From a checkpoint of a small transformer trained on Wikipedia.
Size: 6 heads of 64, 26.6M parameters.
Training: a variant of Muon for these matrices, 366M tokens, 11615 steps.
MLP neurons of a small language model. Each row is named by its layer, matrix (down: output weights) and neuron, and shows model dimensions 112-207. Each number is 200 + 40 x the weight over its row's rms, rounded and kept within 0 to 999. A neuron's up and down rows have the sign that makes its largest values positive.
After each neuron's rows, "fires before" lists the tokens most often just after its 100 highest values on Wikipedia text that the model never trained on.

L8.down237,156,250,166,236,252,181,205,275,168,197,188,220,190,195,241,210,168,198,219,133,214,180,212,243,169,163,173,277,204,184,197,161,207,187,199,253,234,243,122,170,149,176,185,209,192,257,237,203,240,242,185,167,91,187,201,208,243,244,217,143,203,140,158,193,263,208,215,191,208,180,217,223,216,213,195,139,228,221,222,208,215,250,215,219,188,227,222,249,200,141,301,260,203,208,180,218
fires before: "\n"

L11.down253,157,212,139,199,179,167,241,216,135,229,236,148,201,186,261,202,173,149,246,203,222,284,183,219,231,157,180,233,220,229,187,182,143,182,176,142,258,229,148,283,260,150,151,227,155,227,229,178,220,191,182,183,131,194,171,267,219,150,262,175,204,126,203,201,170,222,217,229,174,186,199,296,190,225,221,227,251,215,256,218,192,242,253,186,211,149,217,221,217,168,260,213,255,149,179,219
fires before: "\n", "y", "ib", "ha", "lo"

L11.down208,134,205,160,198,160,211,235,197,142,190,210,164,246,130,244,231,241,231,140,181,166,160,177,277,182,193,251,256,212,222,281,263,123,222,206,158,227,196,186,165,165,211,142,155,152,251,192,218,208,212,145,197,237,206,152,208,187,216,175,213,225,207,197,191,218,156,157,223,178,204,195,211,227,212,263,282,229,142,185,187,244,174,186,183,121,132,183,196,169,170,390,181,169,200,174,183
fires before: "\n"

L7.down180,71,171,125,235,199,222,212,198,193,178,254,135,201,218,233,222,156,220,128,187,132,175,177,235,147,204,296,201,217,161,205,231,177,220,217,170,218,180,190,249,238,197,179,160,165,200,152,205,223,163,171,256,138,222,164,230,156,208,142,166,147,284,129,228,284,140,271,259,192,255,105,161,184,189,220,156,213,142,223,193,276,149,272,215,214,217,216,204,181,167,224,206,209,169,212,247
fires before: "\n", " ", "To"

L8.down689,146,168,115,200,218,204,282,199,160,210,185,192,230,188,187,244,190,197,172,141,174,236,224,261,198,257,213,189,198,181,174,257,193,164,214,208,255,163,265,208,239,211,219,238,177,222,198,179,259,195,202,174,216,170,244,193,165,185,223,220,215,209,145,212,243,150,243,220,222,168,196,160,219,187,220,229,243,170,182,177,257,177,194,237,152,181,194,173,172,188,546,216,191,182,180,231
fires before: "\n", "==", "In", "The", "==="

L15.down157,133,238,179,237,221,233,140,236,154,227,262,175,227,216,254,207,199,157,163,274,199,154,79,267,153,207,233,173,208,167,177,115,246,128,210,168,153,202,182,150,222,217,148,233,197,170,150,161,179,215,200,224,188,254,197,240,106,192,285,222,162,246,198,197,159,255,196,194,236,246,140,271,186,179,204,206,227,274,260,212,207,193,182,185,125,198,236,192,170,179,285,193,168,196,230,258
fires before: " ", " the", " July", " January"

L5.down334,220,169,207,228,183,184,127,240,158,206,197,227,178,220,270,232,227,284,184,231,178,184,159,230,171,209,204,206,199,191,262,192,224,122,156,201,261,247,169,268,214,215,228,251,144,271,162,173,178,193,248,197,231,220,213,188,175,104,196,181,215,312,187,188,165,217,211,212,298,146,171,195,164,227,198,229,183,264,225,143,191,188,222,251,223,181,129,217,198,175,392,213,137,173,175,263
fires before: " the", " his", "s", " ", " a"

L11.down396,165,271,167,221,218,164,149,207,227,201,194,212,206,178,274,201,194,237,247,150,205,227,226,186,240,220,154,271,197,188,207,197,179,201,214,153,165,212,149,236,222,173,213,214,160,169,254,192,225,179,230,239,173,143,199,238,268,230,236,184,198,176,174,202,261,143,202,231,106,233,222,220,209,150,220,173,205,220,223,246,224,126,207,264,197,139,240,242,206,153,261,204,186,185,202,215
fires before: "\n", "---|---|---|---|", ":"

L3.down435,237,125,218,200,227,239,167,178,172,251,195,262,212,238,240,254,198,201,142,217,244,186,111,205,138,180,223,195,255,221,174,179,162,128,162,168,227,175,210,186,229,190,144,231,238,247,222,237,144,153,246,175,313,291,191,206,151,179,160,176,256,175,178,176,141,256,213,163,239,235,137,247,249,202,220,122,204,228,215,243,252,264,210,226,237,202,256,201,157,177,300,253,128,182,188,310
fires before: " the", " ", " his", " this"

L13.down83,105,210,183,232,181,235,231,148,228,233,191,189,214,180,243,209,223,200,202,194,201,136,168,208,202,223,220,249,216,221,244,254,202,283,190,149,204,129,214,208,184,155,192,261,250,224,224,206,162,207,181,175,174,214,243,225,111,218,146,158,185,164,276,199,227,198,263,201,153,133,187,237,129,145,167,172,182,263,253,193,187,98,169,223,183,209,196,171,252,219,161,167,208,211,267,159
fires before: "t", "s", "ed", "ing", "ll"

L10.down490,166,171,179,247,199,197,179,212,149,191,200,197,159,244,278,157,215,136,201,198,173,231,180,211,199,297,190,217,191,224,234,211,231,214,238,242,166,233,145,261,172,86,196,246,221,195,202,230,160,257,181,179,149,178,193,190,196,253,226,194,248,247,212,210,214,233,188,254,211,187,207,195,217,126,190,140,280,222,222,145,264,114,224,203,208,215,238,269,150,214,475,178,220,218,252,187
fires before: "\n", " |", ")"

L10.down491,149,237,169,182,212,247,178,214,136,262,279,193,160,102,314,240,209,231,217,187,192,186,180,186,221,237,245,195,209,183,266,234,207,206,158,190,201,217,198,185,214,224,137,218,181,244,251,240,195,172,202,218,159,217,239,239,156,245,117,209,168,192,168,260,224,178,197,227,168,228,188,187,213,197,166,225,187,204,266,60,196,190,247,223,226,174,220,248,205,244,399,215,219,221,277,250
fires before: "\n", "9", "2", "ac"

L13.down636,242,193,132,172,184,189,266,237,271,188,216,224,187,219,288,183,225,217,152,254,158,215,184,176,159,249,239,195,237,164,200,255,250,217,200,183,243,128,280,190,149,170,201,245,188,211,208,209,244,182,216,255,236,216,246,159,179,238,253,178,194,217,232,210,183,160,162,185,101,221,217,240,141,210,211,111,219,220,267,261,153,230,155,269,229,164,161,159,213,240,186,179,217,239,212,128
fires before: "s", "0", "t", "ll"